config.toml
norm_eps = 1e-05
rope_theta = 10000.0
batch_tokens = 65536
MLP neurons of a small language model. Each row is named by its layer, matrix (up: input weights) and neuron, and shows model dimensions 240-367. Each number is 50 + 15 x the weight over its row's rms, rounded and kept within 0 to 99.
Before each neuron's rows, "fires on" lists the tokens most often at its 100 highest values on Wikipedia text that the model never trained on.

fires on: "|", " |", "-", "L", "E"
L2.up1146:80 54 31 66 64 59 48 75 87 37 10 52 53 42 58 53 40 49 65 57 48 47 59 61 48 67 39 61 42 60 45 43 69 50 41 50 57 26 39 37 54 48 32 36 36 39 49 47 70 59 43 31 25 63 34 14 84 31 63 67 62 43 58 45 30 61 42 32 63 43 61 38 78 30 57 67 63 62 43 68 55 42 07 46 72 41 58 72 61 11 49 61 17 28 49 20 53 58 53 49 41 70 31 71 65 40 45 39 35 53 68 45 47 34 39 39 30 50 56 53 65 65 48 40 38 51 48 39

fires on: "r", "ay", "k", "om", "od", "ard"
L2.up99:38 44 46 26 69 55 30 53 60 59 68 55 77 51 42 52 51 51 37 52 75 21 30 48 55 28 42 60 81 47 43 73 39 47 91 29 72 43 45 59 59 42 65 66 21 63 55 40 76 52 78 56 49 51 45 57 44 79 37 72 49 50 68 39 56 42 60 52 40 49 51 33 30 66 57 72 54 69 62 58 43 50 41 47 72 73 68 42 38 36 52 34 55 87 65 35 45 31 71 49 55 33 28 66 99 51 34 16 66 37 49 59 83 60 36 64 32 65 27 55 48 51 32 62 46 51 27 32

fires on: " |", " time", "ag", "|", ":", "ud"
L2.up184:68 76 41 63 47 76 53 34 04 59 73 54 60 57 22 35 37 50 58 48 13 29 50 44 28 17 27 51 37 44 53 52 50 42 54 40 28 40 59 49 46 44 50 62 63 41 49 53 51 57 65 40 51 28 63 51 56 73 52 41 54 56 38 55 58 52 52 64 59 61 49 45 29 52 80 49 29 35 26 50 36 66 59 55 74 62 44 53 35 20 61 31 57 69 55 68 32 45 41 57 72 24 41 34 30 47 46 51 43 48 41 66 11 34 75 74 72 37 64 39 67 22 33 30 42 69 54 37

fires on: "|", "at", " |", "ang", " Per", "az"
L2.up985:73 68 55 44 63 57 47 42 22 42 53 39 65 36 53 48 26 62 38 54 55 80 44 57 63 51 34 22 64 63 41 52 31 56 37 42 44 51 43 64 48 41 70 40 42 68 37 30 37 57 57 44 47 61 50 72 86 76 57 49 60 34 49 47 48 43 23 29 40 63 49 32 34 45 62 72 19 45 37 21 52 46 65 49 65 63 51 74 81 35 52 21 58 61 54 50 29 45 45 31 80 54 32 43 34 38 36 49 26 27 61 60 30 88 71 55 42 57 37 45 56 35 30 56 67 60 30 41

fires on: "M", "|", " rem", " |", ":", "qu"
L2.up794:23 56 80 26 37 57 82 64 51 17 37 25 37 55 78 55 83 61 64 27 40 50 63 41 23 69 37 52 16 53 43 18 35 47 55 62 74 45 38 55 55 29 48 41 32 41 39 69 42 34 54 57 49 36 26 39 44 25 63 43 44 47 59 49 58 48 54 51 67 32 43 61 41 66 47 53 78 53 37 66 42 59 27 54 41 29 37 79 57 59 46 44 56 33 43 71 41 29 41 29 77 56 66 40 49 62 24 45 72 63 67 69 85 46 60 23 58 64 57 68 66 56 50 33 42 59 67 48

fires on: "19", "18", " Since"
L5.up447:56 49 45 51 52 47 52 05 47 51 44 70 58 72 49 65 44 56 62 53 78 57 61 35 69 40 48 73 28 56 34 55 39 62 66 75 67 41 25 28 61 54 73 59 40 34 59 27 54 26 48 42 58 33 50 91 34 43 77 41 58 40 44 30 48 68 72 59 29 36 58 37 76 66 69 53 45 50 23 29 48 99 74 71 50 32 73 70 65 37 56 41 53 61 57 29 65 34 27 30 60 31 45 48 28 67 58 51 58 52 75 32 38 53 78 32 71 46 45 56 62 28 28 42 70 53 57 60

fires on: " ", " for", " to", " |", "="
L2.up965:63 60 53 54 59 39 58 58 52 14 59 25 59 43 38 40 73 61 45 55 34 70 78 53 77 46 59 27 58 44 38 59 47 28 35 27 50 64 70 93 28 44 52 67 64 46 74 59 28 43 48 74 54 46 39 73 39 74 68 47 59 41 45 62 45 61 65 70 47 22 50 70 48 70 35 72 56 49 48 33 37 47 62 29 61 35 20 60 36 45 27 53 43 64 49 67 39 24 58 46 42 34 46 70 60 44 32 37 39 78 30 46 54 57 74 47 47 59 48 42 53 54 37 50 53 42 58 66

fires on: "."
L5.up667:49 40 31 49 41 62 60 28 63 48 41 25 46 39 76 53 43 45 56 45 76 67 64 58 49 50 62 37 57 48 53 60 72 76 76 77 53 58 55 38 36 59 39 33 44 48 17 57 75 58 58 60 45 49 36 50 57 34 49 57 74 56 67 33 34 81 27 45 77 52 46 44 63 35 25 42 59 56 40 28 48 80 35 30 34 48 59 65 40 52 62 47 28 60 36 39 55 70 52 44 51 61 38 49 60 57 56 51 37 37 53 54 50 40 42 61 52 57 24 44 53 70 34 40 51 64 65 30

fires on: ":", " |", "e", ";", "-", "o"
L2.up380:54 41 51 75 68 63 58 57 34 45 50 43 35 59 26 40 37 60 61 65 31 30 63 47 62 53 64 26 49 43 44 53 34 32 53 53 36 62 49 64 75 58 56 64 81 24 77 75 15 61 31 69 38 43 44 72 35 48 60 76 62 72 45 71 51 73 27 59 12 31 20 63 61 38 43 42 82 54 67 53 52 56 54 42 55 39 44 81 31 57 51 56 04 38 29 29 65 51 48 64 69 21 44 16 56 32 54 27 69 38 46 49 52 48 41 55 54 68 41 26 65 60 66 42 48 61 73 59

fires on: " |", "|", " |\n", "ag", "19"
L2.up351:74 82 50 73 43 50 56 49 37 48 52 52 66 23 62 38 49 58 73 50 60 51 48 70 60 71 41 24 27 54 94 77 37 53 37 44 44 79 46 60 61 06 19 40 62 53 18 49 60 57 60 42 86 71 81 69 48 49 29 33 42 61 71 47 69 76 25 60 57 25 57 34 19 46 47 82 68 41 28 48 43 57 42 55 60 64 48 47 56 58 31 34 54 57 67 51 36 49 46 49 50 62 55 45 60 47 63 51 56 62 28 41 62 82 67 44 49 47 30 66 34 48 47 43 65 67 55 39

fires on: " in", " Con", "on", " In", " Kon"
L5.up114:31 61 36 58 78 48 65 45 47 52 60 57 59 35 46 27 58 39 41 64 36 28 65 68 17 36 60 48 67 35 38 68 45 77 69 64 63 39 21 55 67 77 26 48 43 33 52 54 57 41 43 67 64 58 62 40 20 18 43 56 58 49 40 49 48 53 99 13 43 59 43 25 54 41 63 66 34 73 53 38 76 49 43 53 40 32 75 52 44 52 46 50 55 81 44 65 42 53 64 41 81 54 35 46 46 34 37 64 50 45 63 45 34 37 63 38 31 32 63 47 66 52 47 30 77 36 73 53

fires on: " ", " election", " group"
L5.up228:41 60 64 40 50 66 58 71 50 25 33 38 30 31 39 38 34 32 56 33 33 51 48 52 66 21 41 69 44 29 44 30 41 38 34 36 24 33 58 57 25 67 21 63 41 41 48 59 14 62 52 53 49 47 58 61 73 62 54 49 60 38 44 66 57 59 26 43 42 51 72 38 48 41 59 58 41 44 49 52 52 43 82 47 28 19 44 65 53 64 59 68 41 49 60 34 40 38 44 41 43 66 56 85 56 48 48 44 39 37 62 39 87 53 45 44 52 76 28 55 44 62 39 38 59 72 65 68

fires on: "-", " his", " |", " No", "–", " the"
L2.up1453:51 38 65 32 61 57 78 26 55 53 27 64 30 27 40 67 67 51 57 71 47 58 60 30 52 55 43 65 61 69 59 50 39 52 31 30 31 32 27 62 54 52 55 59 46 45 63 48 45 57 62 54 60 62 42 44 83 52 48 33 55 55 59 35 49 77 18 55 61 47 80 70 55 31 56 49 20 50 28 49 58 54 29 67 67 68 73 45 36 37 16 48 59 60 23 41 60 43 36 68 46 56 68 60 58 47 32 54 48 42 38 69 55 56 64 68 32 47 68 67 48 76 28 39 51 28 29 69

fires on: ":", " The", " A", "."
L5.up606:43 51 33 62 53 29 33 51 83 34 73 45 47 82 85 46 47 50 79 57 46 63 74 31 46 37 58 55 41 52 60 64 58 69 56 62 46 48 64 27 79 47 52 34 36 80 78 64 37 44 39 49 40 30 42 16 39 58 49 72 54 62 54 21 51 73 66 27 37 42 73 37 35 54 35 64 49 59 62 70 46 89 48 51 65 54 15 49 53 32 54 36 70 57 50 28 42 85 26 64 64 45 48 52 51 38 58 50 37 25 67 33 54 24 42 52 42 76 36 41 62 68 46 58 60 82 26 41

fires on: "-", " "
L2.up733:42 17 31 47 44 62 56 40 65 70 52 51 38 31 54 23 75 52 57 68 46 45 35 47 57 41 63 36 59 41 40 53 30 64 35 15 53 39 51 48 48 65 65 34 55 26 44 67 34 67 22 36 32 59 63 32 60 37 45 83 85 15 42 39 46 60 64 50 57 33 29 36 65 43 63 70 60 60 08 63 49 62 36 40 32 44 37 36 39 64 24 53 32 56 30 45 32 49 51 38 79 84 23 70 62 51 56 31 66 47 66 54 35 65 64 78 56 48 29 55 73 67 65 47 47 50 54 42

fires on: "-", " |"
L2.up10:31 61 61 58 41 66 25 54 55 55 70 51 42 24 29 12 41 49 44 75 85 42 59 50 63 33 57 54 66 42 61 45 39 46 30 51 46 46 42 54 71 47 61 65 23 47 58 57 52 19 36 37 54 42 23 58 46 55 22 53 89 64 40 56 44 52 20 58 32 29 36 32 14 39 45 71 58 52 42 31 53 66 48 64 71 59 47 67 25 17 45 56 22 52 65 49 57 42 35 65 72 46 44 42 46 27 19 27 42 76 17 67 30 49 56 44 58 62 49 28 48 56 22 35 50 45 42 38

fires on: " by", ".", ":", ","
L5.up132:89 66 42 44 40 60 55 33 64 33 79 69 40 59 69 28 58 43 48 50 72 75 33 33 46 31 56 12 35 13 40 65 48 40 55 61 29 30 59 37 51 45 54 68 32 42 50 31 39 37 76 65 29 54 62 52 49 49 29 61 55 55 72 52 65 52 71 29 43 25 57 60 61 23 42 62 35 56 52 69 44 56 38 43 56 38 57 59 39 34 56 61 33 50 68 51 31 59 67 70 61 54 55 72 83 51 45 37 73 34 46 55 58 47 27 47 45 76 40 62 71 59 63 42 55 77 41 57

fires on: " |", "-", "|"
L2.up718:69 50 55 39 20 42 45 62 19 43 52 42 34 56 52 24 56 35 68 31 61 59 54 46 40 42 59 55 19 50 51 71 26 53 45 69 52 20 34 51 50 54 61 32 30 34 31 53 59 08 59 71 54 60 14 58 41 66 58 45 43 58 67 74 44 56 59 40 39 32 54 64 38 75 54 39 67 39 35 30 33 50 44 36 52 89 37 55 30 57 56 57 21 62 52 69 33 39 63 48 69 02 17 42 57 73 27 28 75 64 53 62 41 44 63 63 57 59 51 34 45 40 58 39 24 32 60 44

fires on: " in", "In"
L2.up1259:34 58 54 58 89 59 68 51 56 50 31 28 40 43 39 59 37 46 36 67 41 66 63 66 32 20 19 24 45 49 35 47 51 38 40 92 16 48 36 42 46 43 61 47 37 43 35 54 41 57 60 53 63 30 42 70 35 38 35 46 65 25 67 47 36 36 70 62 79 60 36 44 44 62 68 74 49 70 43 46 42 41 47 62 57 37 70 55 50 42 67 54 46 56 39 48 18 51 56 34 51 53 21 52 06 39 41 52 47 98 62 71 46 57 53 23 34 33 31 56 42 25 59 36 31 53 61 35

fires on: " of", "s", " for", " '", "er", "ing"
L2.up101:30 53 38 66 69 48 58 65 75 47 64 65 20 39 43 44 34 43 59 71 50 44 37 48 46 70 48 32 46 40 55 43 36 36 33 57 61 65 40 47 47 33 54 54 26 34 48 71 60 73 32 42 34 44 55 41 45 52 46 49 33 80 63 35 37 48 41 82 31 29 53 56 54 09 49 17 51 42 26 24 39 42 58 54 56 40 75 16 75 21 29 99 27 43 39 41 42 43 40 50 65 50 45 55 33 40 67 65 61 52 54 45 40 29 61 84 31 47 48 91 50 64 44 56 46 29 56 59

fires on: " (", " of", " \"", ")", " |"
L2.up903:52 59 08 24 46 38 80 69 46 63 61 43 31 52 46 63 53 81 50 47 69 46 39 63 32 37 57 55 60 42 56 34 50 58 51 29 23 29 45 62 68 40 57 23 37 48 87 67 51 64 67 61 41 35 36 41 64 30 40 55 68 54 44 49 49 61 57 59 62 26 33 44 28 36 48 33 49 61 41 67 58 38 40 53 50 58 48 79 49 21 59 65 37 30 41 47 71 26 53 52 57 51 41 58 48 62 34 26 80 56 47 39 84 29 67 39 42 42 51 72 56 53 35 55 50 22 58 31

fires on: "20", "19"
L5.up1:37 48 43 63 45 55 81 35 62 49 57 61 24 48 11 62 44 53 53 69 47 68 76 57 62 23 43 19 07 45 59 55 41 51 51 43 20 50 34 62 36 49 64 36 49 26 76 28 58 35 55 36 71 63 57 63 46 52 59 52 36 01 52 38 41 63 33 45 56 34 48 39 69 67 56 47 34 50 69 22 58 67 38 71 49 29 50 63 67 79 60 63 54 44 53 35 74 33 49 35 54 57 49 40 72 28 52 41 81 83 53 72 38 52 58 55 42 42 43 51 69 51 63 56 76 86 64 55

fires on: " a", ":", ".", " an", ","
L5.up567:39 82 57 29 64 45 32 48 26 47 31 28 86 35 49 44 42 44 57 69 60 25 64 55 43 58 60 77 49 54 45 45 42 82 24 59 33 45 46 49 60 44 69 31 36 58 41 58 49 40 62 22 40 91 73 45 55 40 50 28 61 61 36 67 37 68 39 58 42 63 53 62 54 46 48 52 63 52 34 50 41 37 65 56 58 94 65 46 51 37 46 45 70 66 78 53 64 33 48 66 37 48 55 36 42 46 37 45 51 68 47 53 44 40 38 42 32 45 17 47 84 24 33 36 57 59 70 32

fires on: " |", "|"
L2.up1510:54 53 52 48 62 59 50 75 60 69 40 44 43 40 38 57 43 68 55 41 37 81 50 36 69 59 45 44 42 60 48 24 32 66 60 40 41 22 27 43 30 10 55 48 45 42 62 43 49 42 40 49 37 78 37 35 63 32 48 41 39 42 35 57 65 15 46 36 81 23 43 25 63 77 43 70 33 76 43 70 63 48 66 40 75 56 60 61 53 29 44 58 17 35 54 62 52 77 72 50 43 58 58 57 47 23 29 46 59 31 62 57 50 63 40 33 35 55 73 53 66 47 52 61 84 61 72 41

fires on: ",", "\"", " of", "er"
L2.up572:28 55 32 66 42 63 58 19 62 63 55 31 42 67 69 48 47 54 44 52 61 73 35 66 60 67 64 41 82 56 29 15 31 65 54 39 44 24 65 61 47 49 68 40 55 27 69 40 62 56 61 58 51 56 14 53 44 46 30 43 49 51 62 38 50 42 47 67 04 48 47 45 62 27 23 62 63 24 45 37 54 47 46 23 62 30 75 53 72 49 32 33 70 64 60 37 42 25 67 19 67 49 47 53 47 43 59 61 70 69 68 63 50 41 72 72 34 60 44 71 54 58 71 56 67 45 50 33

fires on: " and", " to", "v", " or", " of"
L2.up479:45 52 56 39 42 50 51 38 46 68 41 43 43 39 42 53 32 66 27 78 08 39 58 52 19 67 49 32 59 42 59 49 66 53 29 76 60 43 35 32 78 20 44 78 71 20 59 41 67 33 27 15 63 45 48 56 54 13 63 32 59 65 71 14 61 56 38 56 30 61 58 66 27 39 67 44 52 58 52 18 66 39 46 72 34 62 74 34 24 56 67 45 45 70 93 34 61 31 65 73 40 33 56 60 64 64 56 61 64 49 29 72 28 54 30 70 54 52 53 43 43 75 22 45 29 62 57 66

fires on: "–", " |", " and", "|", ";", " the"
L5.up563:58 67 32 39 52 58 54 46 28 67 50 48 37 40 40 65 49 36 36 55 57 51 64 27 57 69 44 52 77 45 20 64 72 37 46 51 34 37 55 78 55 25 32 75 39 67 54 36 49 43 52 18 51 45 52 45 41 75 53 43 60 55 52 51 41 41 77 49 51 43 55 44 67 36 35 31 61 63 36 27 54 52 43 63 59 83 58 35 59 65 37 47 24 50 56 77 72 32 25 42 61 69 54 38 41 45 28 54 25 51 50 42 62 65 56 64 22 43 64 67 58 74 57 32 62 47 46 83

fires on: "'s", " and", " State", " vs", " the", " or"
L2.up1180:20 40 11 38 57 31 37 38 56 42 46 44 60 34 56 34 52 41 58 50 46 37 53 14 54 31 31 76 52 65 39 45 17 64 66 58 61 86 64 61 42 51 54 55 51 59 35 25 75 70 27 34 55 50 52 42 31 62 43 28 53 41 95 61 71 34 52 48 37 60 44 32 58 40 43 61 52 39 33 57 43 45 63 58 46 65 64 49 33 64 49 60 37 80 65 13 36 48 28 68 35 55 31 69 39 38 57 56 49 40 68 37 81 54 76 53 56 28 28 30 41 55 51 49 25 60 71 68

fires on: "'s", "'", " her"
L2.up939:33 56 57 41 28 51 66 55 65 39 21 40 39 58 67 48 72 38 78 69 50 70 59 32 63 53 29 41 35 40 35 79 45 42 49 33 56 62 59 29 41 41 45 57 45 40 43 45 52 54 37 55 59 54 45 38 56 52 47 62 54 50 56 48 50 48 61 21 42 32 37 64 24 53 60 71 45 90 29 56 69 43 62 53 82 54 40 48 47 52 36 66 66 57 17 52 64 63 49 56 50 00 21 49 44 52 60 52 59 50 51 49 85 69 65 63 50 58 54 55 41 58 45 50 61 62 73 34

fires on: "'s", " |", " reported", " already"
L2.up944:48 37 43 14 64 49 67 31 59 35 22 14 39 39 31 63 63 39 68 72 44 63 55 49 29 41 43 33 51 72 61 89 49 36 56 61 65 50 66 59 54 60 44 62 41 32 46 43 46 77 33 43 28 70 30 41 38 59 58 49 51 59 35 70 45 42 11 30 31 59 42 43 65 58 54 52 35 30 61 54 45 32 62 63 55 58 66 27 38 71 42 52 26 51 27 59 50 69 42 77 54 32 67 60 23 44 47 47 49 56 69 58 67 48 65 71 48 49 55 41 58 47 46 62 27 57 72 43

fires on: " and", " in", " of", " for", "s", " per"
L2.up1484:52 56 33 49 63 60 20 45 10 50 49 29 40 44 38 42 47 35 32 44 49 49 55 54 53 21 56 31 65 55 60 43 60 67 23 41 75 37 38 41 60 65 55 41 51 37 56 59 55 38 41 41 30 40 68 49 61 59 47 47 51 63 65 63 61 27 55 66 44 60 36 31 79 49 42 59 63 72 47 45 77 54 63 30 35 59 42 43 09 18 63 77 67 52 70 56 42 40 32 37 33 70 47 49 82 74 51 68 65 62 40 43 47 55 45 60 52 58 45 47 68 72 09 55 65 64 53 61

fires on: " (", " ext", "ist", " of", ":"
L2.up655:41 55 62 38 81 50 67 45 55 41 44 58 45 65 52 58 65 48 42 62 39 54 41 66 33 36 75 56 61 50 27 60 53 52 79 55 49 44 60 48 40 46 62 60 73 41 60 71 57 39 79 06 48 29 47 46 46 60 54 48 55 55 79 42 39 17 57 54 60 44 40 62 32 50 35 23 62 68 31 47 62 66 36 74 50 43 27 49 32 38 60 60 41 44 17 51 64 38 60 66 50 73 56 51 33 71 54 29 57 42 39 56 81 54 44 29 39 60 72 44 66 58 47 57 72 46 76 19

fires on: " album", " work", " book", " works", " CD", " albums"
L2.up897:42 42 40 19 38 57 52 80 58 57 42 45 41 64 48 67 48 41 44 62 45 46 66 55 35 78 47 49 41 49 52 48 52 38 54 71 50 43 56 48 35 38 31 75 31 49 47 25 51 42 48 43 31 75 45 42 68 27 59 61 62 58 54 45 50 68 92 47 67 27 58 73 50 30 29 59 45 66 35 44 54 47 43 42 52 49 51 54 46 69 41 71 57 27 36 78 64 68 44 75 64 53 47 65 60 36 61 68 38 29 65 39 70 41 42 48 63 76 45 42 62 72 47 51 33 64 34 55

fires on: " ", " |", ":", "odes"
L2.up113:56 36 77 26 57 37 56 27 40 56 50 64 54 47 65 51 55 41 57 37 46 57 47 40 29 52 51 53 65 55 51 81 63 64 54 29 66 68 41 26 55 41 23 08 41 60 29 51 46 69 49 34 34 30 56 46 50 59 73 82 23 66 56 37 25 48 49 40 44 39 23 54 55 55 52 58 89 42 53 73 60 38 55 41 72 39 33 58 66 50 16 33 56 59 45 63 61 50 50 76 66 56 45 42 62 38 38 38 43 30 55 71 61 76 20 45 46 65 55 60 41 59 52 58 43 42 61 50

fires on: " H", " Sy", "s", " G", "t", " T"
L5.up271:17 57 46 35 48 41 61 37 24 50 47 36 42 52 59 44 40 54 85 54 30 98 59 51 29 66 35 49 44 83 58 59 66 40 43 77 46 31 31 35 42 65 50 31 32 52 55 76 39 69 44 21 69 18 50 53 43 44 72 56 53 50 51 89 29 35 55 29 46 43 41 47 73 44 70 48 33 42 51 63 23 36 37 46 23 71 43 76 57 44 41 26 53 57 36 29 50 59 70 50 30 39 71 36 47 50 50 55 48 41 78 32 26 45 76 42 44 56 41 40 43 47 68 72 74 24 61 45

fires on: "'s", " and", " of", " University", " &", "'"
L2.up600:38 44 17 70 43 46 44 26 66 45 62 11 50 41 47 59 43 71 46 84 59 53 50 41 70 30 33 65 59 61 69 74 52 49 60 32 83 51 57 41 61 41 31 49 73 25 54 32 50 51 44 63 53 44 67 35 35 71 44 33 78 52 75 44 56 39 60 35 76 44 44 38 53 55 47 37 45 60 28 69 53 58 51 62 52 75 36 56 43 25 57 70 56 52 46 24 40 67 57 39 42 39 58 40 59 64 92 63 62 69 50 61 59 48 67 49 63 53 50 61 26 58 49 19 30 57 26 67

fires on: " This", " this", " that", " which"
L5.up71:68 49 48 55 70 45 45 37 66 45 29 45 74 44 32 62 61 48 55 49 31 54 22 48 52 70 49 24 51 58 52 47 45 62 80 49 68 68 35 44 68 59 42 55 67 65 46 45 63 42 53 46 56 82 70 76 43 55 49 23 74 38 35 52 90 50 24 51 49 57 54 43 31 43 50 38 45 51 58 37 50 48 27 20 72 35 60 35 51 47 53 29 36 31 67 43 67 35 42 44 71 48 63 38 47 36 61 56 31 52 31 32 46 64 39 50 56 57 54 58 61 31 65 91 73 39 25 52

fires on: "20", "19", " ", "18", " de", " of"
L5.up593:37 62 48 67 66 49 62 34 71 41 65 67 42 55 10 75 18 77 44 35 53 28 52 63 55 49 46 59 48 63 53 38 52 80 66 46 54 40 53 53 61 50 98 52 31 45 55 58 61 46 68 67 57 53 54 21 42 66 60 38 36 40 55 47 25 41 50 51 57 65 26 74 35 76 68 33 45 63 38 54 56 55 26 53 53 21 49 70 66 55 86 56 43 50 58 56 65 32 53 69 45 53 42 56 60 51 80 41 48 48 69 88 63 34 72 34 47 42 37 50 45 43 70 37 61 59 59 53

fires on: " in", " c", " for", " en", " C"
L5.up199:38 52 53 54 55 48 81 85 53 81 29 33 52 39 38 48 48 47 21 12 50 96 54 66 30 37 49 44 53 39 29 28 36 41 52 69 58 76 99 55 26 41 39 56 33 49 35 59 64 63 50 77 68 44 49 66 32 52 37 56 65 49 84 41 41 29 61 52 51 81 41 53 25 43 75 44 67 45 41 56 33 72 46 26 30 58 78 59 47 42 48 44 47 53 72 50 51 57 23 62 71 30 39 36 33 58 51 45 43 63 71 65 28 72 62 43 38 50 49 43 54 46 68 40 53 55 66 26

fires on: ",", " ", ".", ":", " $"
L5.up489:55 58 32 32 68 24 71 64 10 17 50 58 36 55 69 25 67 53 45 57 46 65 63 34 45 65 49 75 54 52 34 82 86 52 63 67 59 65 35 68 43 55 63 42 33 67 38 54 73 53 63 41 52 31 22 42 54 63 66 38 38 71 41 70 55 38 62 30 50 47 34 39 57 81 59 58 85 26 62 38 42 49 69 54 54 46 60 46 57 35 41 36 74 59 76 37 74 42 33 55 62 43 53 20 29 59 29 45 32 72 60 48 26 53 49 44 54 58 13 44 73 43 47 63 53 65 50 43

fires on: " and", " the", " his", " year", "'t", " its"
L2.up15:46 42 68 55 70 68 40 34 75 23 19 31 43 81 48 44 43 50 47 46 45 82 66 34 42 38 45 56 61 55 24 87 33 65 29 35 34 53 42 61 28 44 38 56 21 47 67 30 68 56 84 23 68 54 76 36 50 65 36 30 49 41 59 66 78 55 43 32 66 67 60 59 59 65 54 51 67 58 63 49 54 67 43 49 40 45 80 53 40 51 42 63 53 46 31 51 63 53 35 39 54 58 45 82 50 46 58 69 59 49 49 34 56 45 65 68 36 58 39 64 54 77 35 52 63 31 31 54

fires on: " and", " Em", " |", " em", " or"
L2.up990:43 68 32 48 51 36 50 69 66 53 27 45 47 49 63 47 50 66 39 46 62 43 59 48 42 55 49 61 58 51 46 60 39 59 47 63 65 66 56 30 54 41 44 28 45 53 47 50 58 34 36 35 44 65 73 59 34 41 37 57 60 45 48 55 62 56 25 46 32 57 55 40 48 47 63 62 29 39 54 35 24 41 49 42 39 53 24 29 64 65 51 55 61 60 72 50 46 48 53 80 43 38 43 36 68 39 38 83 68 77 47 59 39 41 76 38 19 80 30 40 17 76 45 38 41 48 79 64

fires on: " in", " |", " B"
L5.up1056:62 55 60 51 64 59 49 60 55 52 31 63 32 54 50 46 40 62 40 49 34 60 18 86 64 47 44 54 64 32 59 78 40 40 45 81 42 70 55 67 49 55 54 48 60 45 77 54 50 41 63 45 57 30 53 53 22 44 68 64 46 42 62 51 32 45 51 14 39 69 11 71 62 71 47 57 45 60 47 76 50 67 45 51 56 65 71 70 48 63 75 35 44 39 30 35 58 49 49 55 40 29 48 79 33 32 38 40 36 95 48 69 68 38 55 41 61 48 57 62 62 29 47 51 75 39 38 61

fires on: " these", " These", " such", " those", " which", " that"
L5.up301:54 45 29 76 61 59 28 26 62 58 27 47 31 41 53 66 45 85 75 17 52 62 51 33 52 31 38 60 58 64 39 50 37 60 55 49 55 38 72 00 80 35 47 48 50 47 68 75 73 37 68 32 67 58 68 52 24 52 32 47 63 11 55 41 60 48 37 29 57 41 38 29 35 45 37 68 39 53 37 54 37 46 58 31 41 40 43 29 53 75 48 48 38 33 32 49 51 70 37 53 58 50 69 41 44 36 51 40 48 43 49 21 30 39 60 46 54 70 72 47 35 26 36 48 59 78 46 52

fires on: " |", " of", " as", " i"
L2.up1219:48 46 19 27 42 71 33 45 44 37 64 61 57 65 59 55 49 56 64 49 58 51 34 38 55 57 45 60 34 56 62 35 50 68 32 23 49 49 70 38 44 37 35 40 32 55 31 62 56 42 52 28 11 55 35 43 57 35 23 68 36 45 19 51 70 63 65 31 77 33 60 32 43 62 55 64 36 66 52 49 28 48 41 62 33 44 49 49 44 41 50 41 41 40 61 49 24 77 38 43 38 49 61 38 76 58 22 36 68 40 36 75 41 37 35 51 25 47 53 63 50 54 71 56 57 66 56 46

fires on: "-", " the"
L2.up666:51 22 36 39 47 41 65 57 82 58 55 27 57 48 84 26 55 74 44 58 58 53 36 25 41 44 35 21 65 40 37 64 24 35 68 29 55 62 25 65 55 51 59 29 64 30 33 61 76 31 58 45 40 41 37 55 59 42 28 77 46 32 60 47 63 35 54 42 38 21 43 37 26 58 56 61 59 59 23 40 69 70 60 41 53 55 84 50 72 45 34 80 50 49 61 34 48 54 65 35 81 41 55 42 36 54 60 46 50 51 60 54 43 39 63 63 59 50 36 50 48 66 47 67 57 53 57 40

fires on: " (", ":", ".", ";"
L2.up804:29 49 50 76 68 98 46 47 36 50 73 75 25 73 44 42 26 57 47 57 88 57 47 45 68 57 63 31 67 32 45 46 53 44 34 44 74 28 84 79 36 68 55 61 55 43 75 59 54 56 28 32 50 23 57 87 62 83 26 58 40 43 53 59 49 50 53 45 49 50 49 49 67 35 42 60 36 63 86 54 57 57 47 40 40 55 61 39 40 59 54 63 37 29 52 43 29 37 28 73 56 57 49 40 59 25 48 17 62 37 48 66 51 51 60 43 57 53 50 47 62 59 48 36 54 72 45 48